{"num_attention_heads": 11, "intermediate_size": 2816, "rope_fraction": 0.25, "qk_norm": true, "bias": "all", "parallel_block": true, "init_std_qkv": 0.0226, "init_std_o": 0.00427, "beta2": 0.95, "schedule": "wsd", "decay_fraction": 1.0, "batch_tokens": 131072, "doc_mask": true}
MLP neurons of a small language model. Each row is named by its layer, matrix (up: input weights; down: output weights) and neuron, and shows model dimensions 64-191. Each number is 128 + 32 x the weight over its row's rms, rounded and kept within 0 to 255.
After each neuron's rows, "fires on" lists the tokens most often at its 100 highest values on Wikipedia text that the model never trained on. A number after a token or word is its count.

L8.up2341 [149 114 137 124 154 175  96 149 100 103 124 144 147 108 148 102 152 115 190 142  89 161 134 159 129 186  97 158 201 172 109  85 126 102 108 201 166 176 102 135 142 116 109 126 131 110  92  54 148 166 128 183 111 114 113 124 135 143 128 109 162 156  79 161 123 128 112 124  98 117  80 133  79 126 104 142  88 124 164 133 111 125 153 147  91  73 115 171 201 155 169 163 193 167 145 117 145  63 158 131  99 102  83 116 138 100 149 137 119 182 137 119 113 157 135 134 124 145  99  77 128 119 154 160  89 153 119 125]
L8.down2341 [182 159 141 122 159 112 144 139 115 165  53 131 156 151  97 122 150 145 133 122 172 183 154 175 120 122 130 145 107  82 116 117 146 155 145 125 119 126 141 110 158 131 160 213 127 121 140 166 177 115 122 166 100 143 147 139 159 124  87 157 171 114 104 125 124  74 101 100 105  80 120 165 157 164 181 162 129 101 127 116 119 152  86  86 150 124 149 165 144 131 115  72  61 118 130 185 140 116 111 139 127 210 126 110 113 156 154 123 147  76 156 115  99 133 118 159  92 145 140 162 124 118 143 139 130 149 116 136]
fires on: ", " 63, "'" 9, "of " 7, "in " 5

L8.up1822 [147 113  92 106 119 117 159 164 141 106 155  98 157 107 106  91 120  94 113 145  90 148 111 121 157  89 168 131 145 116 147  88 111 111 145 141 174 178 156 146  49 185  82 121 165 179 127 149 169  66 127 142 121  97 127 149 132 117  74  82 120 139 143 113 160 128 133 146 111 138 140 135 146  90 172  99 150 124 110 186 191 133 137 122 127 138 127 121  68 132 100  89 122 135 134 144 139 120 137 149  84  88  96  81  93 107  65 154 117 118 133 137 143 103 148 129 140 106 165 139 117 118 104 168 152 107 144 145]
L8.down1822 [120 115 174 125 114 121  88 118 131 117 170 152  82 165  96 181 138 125 101 152 155 137 168  98 130 158 120 173 130 142 146 179  76 135 131 147 135 113 113 139 137  90 138 186 148  90 109 150 106 149 148  92 105 166 133 124 168 183 199 162 114 134  95 111  60 156 128 153  90 147 150  69 197  76 155  91 139 138 228 154  75 112 114 124  61 126 133  97  75  60 171 119 143  69 172  82  91 152 115  64 126 152  88 102 179 156 129 133 112 105 189 178 118 165 130 133 141 110 109 154  68 139  67 191 124 141 146 128]
fires on: "-" 36, "or " 9, "later " 7, "/" 5, "and " 5

L8.up1735 [108  65 125  94 153 107 109 191  96 125 134 110 159 142 153 101  73 152 119 150 107 135 148  91 153  62 151 159 137 120 102 152 169 156 113  84 143 127 113 127  72 131  99 150 118 106 162 131 139 126 139 167 137  70 121 155 180 104 106  83 234 113  45  92 116 150 132 124 152 130 124  97 136 161 180 196  59 113 165 167 131  76 197 133 121 148 125 114  98  53  96 164 118 102  97  88 126 131 124 135 150 145 117 117  61 128  78 130 131 114 148 102  71 125 128  98 100  95 109 158 169 120 196 126 139 140 129 112]
L8.down1735 [110 186 131 126 131 132 122 199 141 145 132 134  97 119 123 120 144 127 140 127 211  79 109 113 170 177 139  99 136  84  68 108 112 137 127  89 170 111  21 158 124 159 134  91 102 129  85 153 127 174 124 127 149 156 116 134  65  71 169 100 117 107 137 101 125 119 148 154 102 110 133  64 125  84 108  73 139  54 136 147 107 118 117  96  61 135 188 139 140 172 115 177  85  77 162 148 162 118 162  90  84 148 185 135 182 156 153 153 128 154 102 121 160 135 126 148 158 153 104 148 121 134 153 108 162 138 139  87]
fires on: "in " 17, "-" 13, "of " 10, "." 7, "C" 4, "1" 4

L8.up1369 [133 124 143 104 145 134 110 133  89 114 140 110 143 110 120 122 135 103 136 108 124 107 129 126 122 135  96 134 146  89  63  67 120 185 136 152 131 157 139 174 169 130  88 136 117 104 115 137 187 157  78 140 129 202 204 154 149 161 130 120 119 142 131 117 144 200 116 149 141 142 132 151 138 122 126 188 117 123 162  90 209 154 140  62  62 116 117 160  80 160  95 137 167 133 129 161  90 112 107  89 140 140 117 146 121 142  92 120 139 163 107 119 112  94 109  93  91 117 129 147 164  87  96 152 120 115 135 111]
L8.down1369 [172 180 123 152  95  83 132  78 141 155 118 153  82 200 134  82 129 130 108 237 162 179 108 149 128  91 113 143 156 122 127 112 117 133 127  91 130 125 102  99 119 149 133  84 120  93 190 135 134 108  88 148 128 148  97 142 102 158 186 129 143  86 166 140 168 117 171 213 105  59 127  89 166 142 148 121 123 132 198 150  88 123  47 100  87 154  70 141 120 135 153 216 110 121 129 168 128 121 118 148 215 172 140 182 115  80 106 169 160  57 171 182 191 167 129 133 101 126 100 135  89 108  74 188 136 154 136 111]
fires on: "It " 20, "it " 15, "he " 8, "song " 6, "He " 5

L8.up1304 [123 111  91 172 155 135 142 131 129 141  93 113 161 117 211 175  96 141 114 185 146 146 135 110 113 102 106 120 128 137 122 140 154 140  93 155 116 157 122 115 158 181 133  89 157  98  94  89 142 105 132 169  93 109  81 163 130  81 124 176 119  97 143 156 158 141  75 129 113 117 127 128 140 138 121 117 122 152  81 107 180 150 164 111 138 108 109 164 112 135  75 116 104  98  69 139 114 172  91 135 123 108  93  91 159 128 103 153 113 105 150 116 185 129 133 112 139  89 130 122  76  97 174 136 138 102 104 121]
L8.down1304 [173 133 153 111 129 152 122 130 187  88 154 120 134 118 129  93 124 106 125 149 133 142 140 103 175 162  77 101 125 138 107 140  97 147 145 131 190  88 126 196 136 114 113  73 125  87 157 145  87 137 133 232 135  74 138  95 124 167  82 129 140 158  98 130 105 154  92 152  80 160 149 167 168  97 109  94 161 126 121 107 116 121 118 141 127 141 135 234  94 124 127 125  89 106 196  89 143 127 159  88 128 146 173 115 149 126 129 109 188  69  91 156 145 145 173 106 141 114 148 157 150 130 168 175 147 117 163  88]
fires on: "of " 15, "–" 13, ", " 10, "- " 9, "9" 7, "198" 6

L8.up1119 [108  88  46 110 167 175 158 144 116  47 170 197 110 124  90 114 125 183 142 121  95 120 118  98 123 139 166 151 147 146 106 166 125 139 159 130 133 137  65 177  89 134  59 117 118 107  99 149 124 128 125 138 126 123 152  79 135  97  84 191 150 118 112 164 178 117 111 100 108 149 100  78 108  99  83  99  66 154 124 156 150 121 175 111 150 124 122 108  38 109 131 139  80 188 102 156  96  93  82 138 127  52 165 111 180 106 128 177 135 151 137  29 131 107 168  88 181 118 119 100 131 167  95 130 144  28 101 179]
L8.down1119 [ 82 156 119 137  96 174  96 145 139 155 147  72 139 155 130 104 142  95 161 140 129 122 153 145 143  83  89 142 127 134 111  50 138 145 139 116 188 179  78 130 147  74 130 131 152 159 124 116 117 139 139 237 161 157 112 142  88 108 211 121 131 123 142  60 155  98 125 121 128 106 126 136 117 138 126 177 167 113 106 115  97 122 107 123 119 161 151 121 181 111  92  97 124 126 170  87 109 145 120 135 174 141 148 139 130 117 122  83 135  95 123 173 102  95  61 140 160 129 107 138 122 125 124 152 170 158 148  56]
fires on: "to " 60, "of " 22, "-" 4

L8.up136 [170 125 139 121 143 165 149 148 141 110  74 165 121  81 190 170 161 190 125 128  88 186 200 134 124 133  44 163 134 116 170 129 115 155 118 147 111 190  83 119 120 116 135 109 126 174 133  94 117 161 121 126 136  80 168 146 161 109  74  92  90 124 183 132 137  80  95  63 111  83 122 116 151 112 111 130 146 108 159 149 126  69  80 143 174 177 118 167 121 115 126 169 139 101 127 166 139 133 128 122 112  96  98 124 184  80  85 141 112 197 114 145 166 166 205 158  89 106 121 102  86  96 151 133  94 157 178 132]
L8.down136 [124 106 156 144  96  89 184 133 115 109 146 113 172 171 129 115 111 145  92 123 116 131 145 112 144 149 152 160 135  89 124 105  97 119 173 165 181 111 165  52 101  75 143 147  94  89 109 158 115 130 135 113 198 128  94 114 115 111 154 108 194 208 121 161 115 106 151 121 146 165 153 158 166 109 143 129 149  80 106 125 117 161  95  62 119  98 153 177 168 200 125 119 121 127 154 197 127 163 155 134 198 117 132 108 128 213 106 155  99  92 111 121 115 118  55 145  95 110  97 162 129 142 102 116 138  92 184 119]
fires on: ", " 31, "of " 14, "(" 13, "-" 6, "\n" 5

L8.up819 [ 96 111  90 110 123  83 118 189 124 117 100  92 137  92 118  84 169 155 132 138  85 154 136 118 200  73  94 190 223 157 102 134 116 109 136 173 101 177  76  82 125 100 172 120 109  80 154  79 118 129 107 123  98 145 145 118 127 154 122 127 150 128 112 167 127 143 108  98 110 121 125 139 104 170 177 109 130 148 174 123 121 126 188 115 146  65 124 134  87 137  54 156 121 136 100  95 165  45 104 100 101 185  93 120 130 131  61 137  71 158 140 135 143 135 213 138  97  96  71 125 159  74  60 128 111 163 160  87]
L8.down819 [125  64 154 134 114 126  86 162 167 183 120 159 145 170 158 156  69 125  88 157 164 134  90 128 144  71 115  87  96 133  64 115 149  83 106 166 146 137 115 192 100 170 105 144  59 125 118 147 170 159 121  92  94 147 133 152 113 109  71 130 148  96 128 111 183 125 129 104 154  86 151  84 150 152  74 109 141 160 104 116 132 101  80 168 139 122 165 113  83 147 134  97 102 115 204 114  98 137 139 109 182 124 102 118  87 124 185  90  87 163 170 124 149 141 158 137 153  96 131  98 118 138 183 186 194  95 147 137]
fires on: "-" 22, "ne" 14, "de" 7, "ine" 4, "be" 4

L8.up2387 [ 74 127  80  74 116 106 137 127  88 146 141 107 172 135 167 138  82 144 133 152 115 115 127  96 131 117 129  98  84 115  61 158 102 106  98 102  94 124  94 190 141 102 125 122 126 185 142 138 152 130 155 215  87 127 113  86 120 141 201 148 125 144 116 105 133 184 103 144  73 126 135 117  94 156 163 192 104 141 185 115 205 159  91  93  57 155 121 133 115 101 145 159 183 105  51 150 114 104 158  48 142 111 169  76 136  73 113 107 115 178 151   0 131 175 113 130 126 102  49  72 177 143  96 136 124 153 183 182]
L8.down2387 [105 118 123  82  76 160 145 194 159 118 131 177  91 150 155 163  74 170 143 151 168 110 121 143 123 186  93  87 122  82 148  71 146 104 104 128 127 129 118 170  98 171  90 121 108 165 125 145  75 140 133 133 116 150 102 150  96 155 210  66 104 135 129 161 120 105 142 162 150 132 184 119 117 149 125  72 159  91 168 156 106 134  91 149 138 118 152  87  80 157 115 172 120 127 121  89 191 149  94 204 178 155 119  66 116 162 166  84 123  86  43 151 152 159 174  93 122 128 144 116 166 132 123 114 197 124 170 143]
fires on: "in " 23, "." 15, "at " 15, "of " 5

L8.up2323 [103  76 145  95 127 127 152 139  89 126  85 180 102 106 101  69 143 138  65 144  91 119 146 145 121 111  96 157 197 195 126 119 140 112 142  85 158 169 128 139 137 114 196 125 105 122  93  81 101 145  98 101 160 111  96 132  98 122 151  95 139 120 140  86 158 177 144 123 123  72 165  82 136 140 153 109 105 136 116 113 148 109 107 147 135 117  85 144 120 162 121 125 187 167 176 147 132 153 149 144 136 127  46  86 180 106 100 114  80 197 118 155 143 119 132 117 171 222 121 135 121 142 150 191 102 169 100 111]
L8.down2323 [131 175 138 120 180 118 127  82 179 156 102 107 151 181 156 186 115  68 141 137 119  87 173 153 152 115 131 101  88  89 100 141 108 127 109 169 115  94 150 136 108 123  74 106 144 108 138 202 137 155 174 167 113  86 161 117 119 157 138 198  85 126  81 143 137 103  80 174 157 150  97 139 155 120 123 146 125 117 138 108 145 136 124 174 126 105 149 191 139 114 129 110 100 135  84 185  90 128 115 150  98 143 208 152 179 120 141 122 166  76 107 153 114 164 126 140 127  88 138 111 187  62 111 117 105 124 119 156]
fires on: "'" 33, "and " 22, "of " 9

L8.up776 [119 142  95  90 209 118 101 116 164 101 102 142 142 120 178 129 181  89 153 153 117 153  87 113 131  82 125 155 134 152  76  84 189 106 146 139 132 162 133  93 102 141 137 124 140 146 126  78 122 159 149 162 142  94 120  97 100  88 137  42 157 128  89 122 148 185  69 134 135 160 156 136  93 174  53 121 118 130 177 110 145 142 158 125 154 111 116 124 220 156 157 135 151 130 172 194 139  68 185 142  99 165 116 166 107  80 105 151 103 136 134 158  90 121 145 130 125 119 126 106 139 116 104 156  85 123 192  93]
L8.down776 [138 103 171 153  89  88 103 106 124 173 154 109 116 196 117 130 143 109 142 112 138 163 129 151 159 169 155 158 136  87 136 154  24 162 102 109 163 108  95 107 127 101 131 107 133 165 124 125 107 160 128 138 120 177 150 144 145 104 102 191 154 172  86  98 141  88 100 126 101 120 128 173 126 115 162 118 120 129  30 140 161  72 144 114 193 106  78 135 114 123  83 149 145 144 137  82 128 139 123 151 118 144 123 101 152 161 130 145 135  72 155 112 144 183 129  90 110 102 138 142 123  84 100 153 134 144 119 123]
fires on: "the " 29, "in " 18, ", " 10, "(" 9, "UTC" 4

L8.up1580 [101 100 169 124 120 172 158 109  93 139  67 130 160  84 182 130 109  97 147 104 137 120 172  85 112 128 159 105 110 112  74 125 129 160 104 100 138 141 135 117  65 143 135 132 154 128  97 127 192 128 107 151 151  78 113 154 137 194 203 101  84 110 157  43 140 180 123 115 112 130 125 137 171 116 103 134 124 133  87 132 142 144 219 138  82 128 125 131 103 143 165  92 115 141 149 133 114 106 117 122 144 164 154 108 156 162 113  79 136  73 124  76 173 103 104 104 150  83  97 122  89  77 115  86 159 170 145 161]
L8.down1580 [131 103 130 122 134  97  99 161  90  51 168 185 102 128  89  97 143 159  72 157 172 181 115  93 114 161 156 161 129 107 115 111 116 131 168 156 116  98 202  88  99 123 126 129 154 112 136 120 137 172 134 130  88 145  79 129  96 108 136  98 220 124 101 120 108 121 123  94 114 133 180 101  78 167 163  73 104 164  99 130 120  76 154  87 122 127  81 103  77 119  69 189 107 120 130 161 135 101 154 132 118  69 147 101 112 164 147 108  89 110 110  84 145 182 102 132  92 130 101 105 114 137 165 158  97 119 107 130]
fires on: "-" 44, "of " 8, "Le " 6, "Di" 5, "Im" 4

L8.up1601 [143 109 109  54 155  79 123 146 178  93 174 139 123 133 162 133 183 138 115 115 118 145 145 164 179 125 102 210 109 135 190 164 157 102 144 136 144 123  90 171  98 187 135 103  80 114 147 134  99 121 142 190 116  78 132 119 150 119 130  89 105  82 128 112 118 115  72 168 116  64 127 174 129 138 118 146 107  86 116 120 154 172  90 171  88 143 179 133 176  81 188 149 185  83 100  89 180 153  86  55 158 148 127 158 185 127 121 163 186 109 145  97 121  93 120 102 183 161 170 109 127  60 135 177 134 116 154 181]
L8.down1601 [122 108  90 143 152 111  77 122  87 106 162 111 170 140 106 150 101 166  89 141 111 142 159 135 106 169  87  99  98 195 120 155 124 161 139  77 161 105 135 116  94 106 126 132 153 154  92 128 151 136 148 134 203 202 173 124  83 158 101 153 112 118 119 162  99 157 115 119 119 103 166 111 102  83 129  94 161 115 152 132 159 152 190 111 168  97  60 106 169 114 122 100 147 157 212 141 102 153  94 156  87 140 162 159 152 146 127 149 121 162 133 119 103 135 148 135 102 115 122 166  79 160 168  99 148 143  72 128]
fires on: "a " 31, "in" 16, "i" 7, "with " 5, "It " 5, "or" 4

L8.up1704 [173 131 114 168 106 111 132 143 107 159 125 165 141 136 163 101 142 121 169 204  80 149 154 167 112 156 138  99 167 127 144 133  93 117 162 180 153 181 153 177 158 142 221  75 111 132 166 131 181 142 125 134 118 106 113 200 160 169  94 145 121 111 129  88 177 127 103 153 105 101 154 176 122 110  98 144 129 164 119 104 132 153 154 117  84  64  72 129 153  68 140 122 147 180 110 150 118  85  95 112 108 118 112 145 119 116 141 132 114 176 130 103 143 109 132  96 116  99  77 171 120  82 232 165  85 149  80 191]
L8.down1704 [118 178 180  68 164 121  64 137 130 156 182 109 171 162 142 163 122 144 156 101 162 138 140 150 162  96 152 160  97 132  67 138 188 161  75  54 103 155  70 149 138 107 119 136 133  91 146 145 139 149  91 105 152 201  92  86 118  83 117 148 153  79 126  98 130 150 136 193 118 110 111 173 165  93 119 202 132 131 152 144 130 148 130 167 190 125 162 134  96 138 155 183  91  70 128 138 167 133 125 118 158 128 108 182 126 118 149 135 145  78 112 169 114 122 150 175 138 141  87 146 136 138 142 143 151 151 136  99]
fires on: "(" 52, "100" 9, "; " 7, "of " 4, ", " 4

L8.up2364 [148 118  84 153 132 145 121 160  30 115  93 135 135 110 174  61 192 115 182 131  83  91 113  94 115 125 112 128 152 132 201 131 134 181 134 143 107 137 121 146 151 108 131 119 159 129 182 154 164 106  99 161  82 168  49  94 103 123 163  82  98 137  97 146 177 151  77 120 141 154 101 135 151 120 186 125 111  96 133 172 177 126 167 137 144  70  89 140 130  94 167 126 144 156 112 148 177 116 177  95 124 125  92  63 134 144 146 155 163 144 120 100 111 137 146 127 132  59  97  60 140 126  94  95  98 166 163 100]
L8.down2364 [172  76 115 113 164  91 124 102 170 104  81  64 152 164 126 138  72  89  42 112 140 129 100 161 113 122 157 145  92 144 116 112  89 133 109 129 178 147 192 120  98 144 124 137  46 123  99 130  67  93 130 147 150 135 152 153 169  61  50 118 161 100 155 179  67 161 138 161 104 125 146 152 159 108 117 177  83 122 138  89 126  79 111 134  63 142 121 116 180  67 186  86 163 119 160  83 132 131 122 137 134  98 148 121 157 148 118 164 163 138  65 125 115 136 153 148 156 142 114 154  84 137 109 125 157 129 139  74]
fires on: "of " 16, ". " 12, "i" 12, "for " 11, "et " 10, "in " 5

L8.up1672 [ 77 133  75  90 149  99 156 175 156 105  78 111 151 153  92 160  69  76 150 149 141 147 137  87 144 116 174 170 125 133 120  81 171  90 117 144 212 164  85 155 120 121 111 104 168  98 178 121 109 148  86 145 130  70 161  99  75  86 152  52 169 102  88 175 242 165 150 148 157 135 150 167 126 142 126 134 177 155 159 170 103  87 187 105 137  84 109 105 141 101 105 103 146 136 169 179 106 156 107 107 141 132 148 132 110 100 136 134 125 130 130  67  74 153 136 152  65 133  81 147 150 142 135 132 131 191 166 108]
L8.down1672 [135 125 117 155 139  91 129 117  99 151 140 139 123 154 146 157 136  77 168 125 129 157 101 128 106 130 146  91 180 166 151 135 139 136  91 158 117 182 112 116  99  56 120 152 145 112 109 173 114  93 145 151 214 155 137 171 106 118 152  83 106  86 155 159  61  98 110  84 159  84  71 119 150 124 122 169 116  55 151 160 148 172  75 101 135 155 125  73 106 175 115 186 169 110 169 139 138 164  82 135 104 131 135  86 136 121  93 113  96 135  97 172  82 154  94 163 152 154 161  82 122 144 140  89 104 129 157 174]
fires on: "by " 22, "of " 9, "-" 8, "to " 6, "led " 5

L8.up1268 [171 104 181  65 187  83 139 159 138 116 157 136 151 125 119 140 106 126  84  66 142 163 179 141 163 108 179 161 161 185 169 126 122 109 106 119 123 179 136 191 107 112 119 156 146 139 136 132  87 123 137 105 127  80 137  83 164 148 203 152  98 115 102 118 177 181  84  85  69 131 116 115  71 131 106 149 189 106 141 166 159 132 129 142 140 184 171 112 107 109  89 120  93 156 176 118 112 129 132 134 105 113  89 173 167 117 101 136 134 111 119  73 154 167 162 103 115 167 120  79 125 165 115 153 169 131 131 112]
L8.down1268 [103  66 115 109 102 178 174 172 123 187 103 134 115 129 166 103 107 156 197  85 192 116 108 134 103 109  92 124 101 109 129 120 124 109 131 162 132 184 127 126 108 120 139 139  94  89 132 139 125 157 192 206 130 161 118 175 140  56  87  97 191 138 144  78 103 143 131 171  99 120 153  95 170 127 167 110 138 110 175 123 107 110 117 140 109 139 133  49 130  95 128 100 142 106 177 132 125 105 165  94 144 132 140  86 108 160  91 105 101 161 117 153 103 106 129 118 126  96 106 124  94 129 115 145 102 157  97 139]
fires on: "-" 38, "and " 27, "/" 9, "by " 8

L8.up587 [122 134 153  91 139  73 106 124  98 101  88 104 108  91 137 120 139  80 111  92 115 118 112  89 175 112 124 140  97 145 116  98  30  72 133  71 135 131  99 122 128 118 130 148 194 108 158  89 111 151 139 151 141 131 180 114 145 150 137 110 146 117 137 124 121 142 144 106 110 118 111  86 123  71 145 167 126 143  82 181 123 115 102 191 168 143  96  73 131  94 171 148  84 190 151 141 172 147 162 172 119  89 107 207 138 161 103 132 150 171 165 129 162 169 146 116 104 115 109 121 162 114 104 145 143 103 146 144]
L8.down587 [116 132 190 111 130 155 137 136 159 161 116  68  97  67  96 139 113  96 119 147 174  42 120 109 108 130 178 164 108 112 159 221 102 189  91 112 101 158 128 123 117 110 132 173 148 121 111 115 147 116  90 109 106 109 145 136 130  94 175  98 131  87  84 107 129  87 142 169 117 139 101  73  74 117 108 168  87 127 176 128  92 124 153 145 186  69 142 132 106 156 175 158 100  91 123 130 122 100 136 114 194 151  82 152 151  93 164 155 147 108 162 126 143 147 163 164 104 119 176  83 107 102 134 159 173 108  98 133]
fires on: "and " 24, "of " 12, "most " 6, "for " 5, "the " 4, "ally " 4

L8.up814 [117 148 122 152 104 172 104 129 138 130 122 174 167 104 124 113 135 164 153 134 105 136 116 131  58  98 144 140 144 132 141 124 132 107  84 164 116 200 108 160 113 142  93 112 144  87 143 141 129 145 135 113 126 108  37  87 104  79 124  64  69 105 107 139 116 208  91  96 138 190 159 127  90 177  73 116 107 138  83 164 151 133 134 150 137 155 113  84  88  86 155 155 149 129 139 144 108 149 153 154 107  90 161 137 206 150 100 201 106 129 148  82 115 125 125 169 140 130 115 104 116 154 158 109 141  79 140 150]
L8.down814 [203 141 118 138 159 170 147 158 154 132  74  86 119 116  70 109 134 103 171 122 164  98 126 142 144 147 143 177 132 107  86 117 139 165 112 118 127 145 121 156 162  58 120 100 139 102 132 107 147 133 121  89 124 168 166 116 156 154 211 138  88 128 144 113 102 114 120 128 163  81 142 113 127 133 185 105 127 122 102 111 117 122 183 114 158 149 141 148 135 191 111  85  86 101 127  57 130 127 118  98 209 120 138 152  95 178 177 108 171 153 111 128 108 125 138 122 150 141 146 115 113 124 161 123  88 124 124 133]
fires on: "in " 17, "to " 12, "–" 10, "el" 7, "19" 4

L8.up1323 [ 95 131 141 103 116 110  95 200  78 132 155 171 170 157 131 127 104 139 170 111 113  88  98 121  96 113  69 141 124 138 111 135 115  66 155 157 144 115 114  99  53 150 172 142 149 105  88 111 114  75 114 153 157  72 169 159  98 115 192 105 169 148 104 150 158 197 104 141 135  80 129 123 147 134 114 155  61 133 136 207  83  58 189 127 172 144 145  58  94 159 115 115 131 124 129  91 180  93 164  88 133 104 134 121  98  83 144 144 123 134 145 121 148 147 110 102 121 137  81 131 142 184  92 120 130  73 136 155]
L8.down1323 [ 60 145 180 106 210 145 109 156  72 106 132 142 121 188  89 124 135 182 167 172 136 111 179 135 146 109 176 109 122  99 136 157 146 146 112 141 120 150 117 141 131 147 181 127  96 130 118 105 137 165 119  99 129 145 101 138 123  77 181 131 137  61 117 166 164  49 122 133  80 141 107 105 118 159 167 130 159 146 107  83 149 123  94 120 153 141 112 106 142  69 159 141  64 121 104 148 108 127  97 134 101 130 134  87 102 131 130 107  72 167  94 120  81 121 133 144 125 167 117 102 123 149 172 125 122 198 143 127]
fires on: "." 20, "a " 19, ". " 10, "-" 10, "of " 8

L8.up562 [168 131  85 113 119 125  99 157  93 142  84 151 130 131  49 145  80  79 154 144 136 184 156 140 156 132 143 117  97 100 125 119  98 115  96 154  92 160 104 165 148 155 124 179 121  56 155 140 129 115  99  91 121  70  88 101  98 181 133  99 159 114 184 167 104 101 151 117 156  87 107 170 149 155  88 167 103 156 187 160 147  94 115  95 116 124  83  92 159 134 160 151 170 128 123 119 133  93  98 202 132 176  77  86 125 151 109 160 158 122 131 101 182 138 203  96 132  85 124 126 137 125 115 131 144 117 153 126]
L8.down562 [163 221 109 151 129 178 128 120 116 144 139 121  64 128 160 131 119 105 130 164  92 105 159 130 140 136 155 141 142 117 109 187 103 127 143 100 132  73 129 105 120 126  99 173 157 111 191 168 124 117 131 142 160 106 159 141 119 157  75 133 100 118  91 120 164 143 152 130 113  93 135 106 154 115 112 148 103 191 141 118 102 106 160  85 153  93 150 132 102  96 208 171 109 134  98 111 152 148  54 129 167 152  97  90 114 100 155 144 131 104 184 160 131 127 157 127  87 165  91 108 115 111 109 106  99  84 162 148]
fires on: "\"" 14, "of " 10, "is " 10, "most " 9, "very " 9, "considered " 5

L8.up1960 [132  30 145 163 145 135 182 113 106 180 134  96 145 135 168  73 140  99 139 161 182 209 142 130 105 154 160 144  85 149  92 118 142  76 114 128 145 154 191 162  51 204 163 146 101 111 192 131 120 157  71 111  54 166 102 104  78  96 117 148 137 118 127 106 109 173 155 174 127 109 138 132 168 190 102  84 113 132 131 148 168 106 153 133  85 161 154 200 151 144 136  86 123 132  99 131 126 130 122 142 123 145 103  94 137 145 156  76  97 143 105 120 155 115  96 130 145 116 143 146  82 169 135 147 154  56 114 137]
L8.down1960 [ 90  83 119 103 164 115  90 143  88 144 115 166  98 116 131 130 105 197 116 129 141 146 105 142 151 136 140 133 145  79 144 107 158  92 150 141 124  95 147  97 124  57 152 100 108 123 147 110 171 108 174 138 148 119 122 144 123 152 148  76 157 103 130 110 172 135 126 140 137  99 158  83  71 128 125 160 167 180 200 128 133 115 162  66 118 139  96 122  58 108  83 174 201 126 169 143 128 151 169 117 133  95 142 138 138 123  95 108 137 102 129  90 132 166  98 212 113 110 108 121 111 101 153 125  86  71 163 170]
fires on: "-" 31, "a " 8, "A " 5, "3 " 5, "of " 4, "2 " 4

L8.up143 [ 98 176 160 120 147 156  98 172  98 117 155 144 116 112 168 141 116 103 172 174 100 218 152 135 152 181 195 225 107 194 122 139 113 136 172 182 108 109 135 181 105 125 163 151 123  62 182  98 136 146 133  69 107  97  77  99 101 159  84 143 128 143  91  72 162 115 111 174 102 116  86 151 122 158  91 185 158 158 171 108 151 161 137 139 138 137 134 108 178 159 113 137 173 188  87 174 130  88  84 107 115 152 138  87  87  95  85 129 154  88 108 151 105 198  93  94 135 158  97 119 181 106 147 142 119  83 191 199]
L8.down143 [204 125  97 183 147  90 168 135 200  94 142 125 136 204 125 106 106 141 154 157 187 124 160  85 170  99  95 122  72 142 108 122  93 174 174 110 119 100 107 137 104 165 133 177 135  71  95 102 134  95  95 153 157 112 112 114 126 152 145  59 157 129 174 173 149  97 135 176 175  79 151 122 129 137 139 115 164 139 133 161 169 151 149  90 118 108 118  40 132  70 143 158  82  90 124 129 141 166  86  95 154 174  82 150 102 103 129 127 109 138 105 172 128 143 127 110 133 125 143 133 107 189  72 127 141 108  96 114]
fires on: "\"" 20, "he " 15, "(" 9, "to " 6, "He " 6

L8.up793 [152 134  93 111 164 156 129 124 141  40 199 118 114 123 145 139  95 132 114 132 153 202 109 123 126 133 139  85 146 187 101  94 121  86 161 111  93 138 148 152 132 142 135 158 135 136 139 135 176 152 129 138 136 123 117 159 174 176 133 141 178 126 108  90 180 162 148 140 162 105 161 101  92 183 119 153 122 159 149  77 122 116 110 120 129 164 114  88  81 136 143 172 139 142 156 117 103 133 160 144 105 115 119 136 175 120 115 144 144 111  91 127 166 109  93 159 112 125  78 183 180 145 133 138 104  99 121 164]
L8.down793 [142  50 115 129 142 144 121 113 145 149  77 132 112 162 136  79 168  76  87 111 176 176 123 147 112 116 124 146 170  93 121 101 104 126  91 110  69 116 106  94 127  98 104  54 145 101 156 153 137 167 102 147 162 172 113 187 149 142 186 127 115 172 105 133 121 108 133 142 139 140 132 110 122 122 148  70 110  91 132 126 149 176  88 188 111 157 143 148 179 124 125  86 137 130  77 118 138 120  79 137 134 178 108 169  98 121  92  82 137 131 135  96  92 128 127  73  75  94 149 134  95  67 130  75 102  75 112  80]
fires on: ", " 29, "and " 17, "he " 10, "He " 6

L8.up340 [147 167  60 134 214 153 149  58 140 108  94 129 142 101 146 168 157 109 122 163  83 157  93 161 128  54 168  69 164  87  41 138 122 106 103 176 116 169  53 172 150 109 101 146 190 142 134  74 174 118 159 107  87 133 153 194 138 158 155 182 144 158 192  93 147 140  96 100 103 146 141 143 139 122 121 101 143 102 133 191 150 146 159 106 124 113 144 148 142 132 158 151  96 149 129 185 126 115 131 145 100  95 175 126 127 101 169 189 119 195 148  81 145 163 100 128 177 137 120 105 113 156 134 102 114  47 169 155]
L8.down340 [ 58 101 155 106 143  48 113 186 135 127 107  74 141 138  87 176 175 152 154 155 144  88 154 134 129 112  95 138 112 166 197 118 113 162 140 166 155 125 130 124 139 179 166 142 108 121 128 120 114 161  74 161 155 156 110 118 119 110 127  85 128 148 149 114 122 126 138 154 127 113  72  86 132 137 117  93 130 191  82 112 124 156 127 208 113 134 117 123 151 124  98 125 170 188 147 118 116 127 122  99 148 127 138  91 111 144 128 105 117 170 151 131  82 115 196 141 103 181  96 176 137  88 104 103 115 127 133 149]
fires on: "the " 31, "s " 9, "of " 8, "201" 5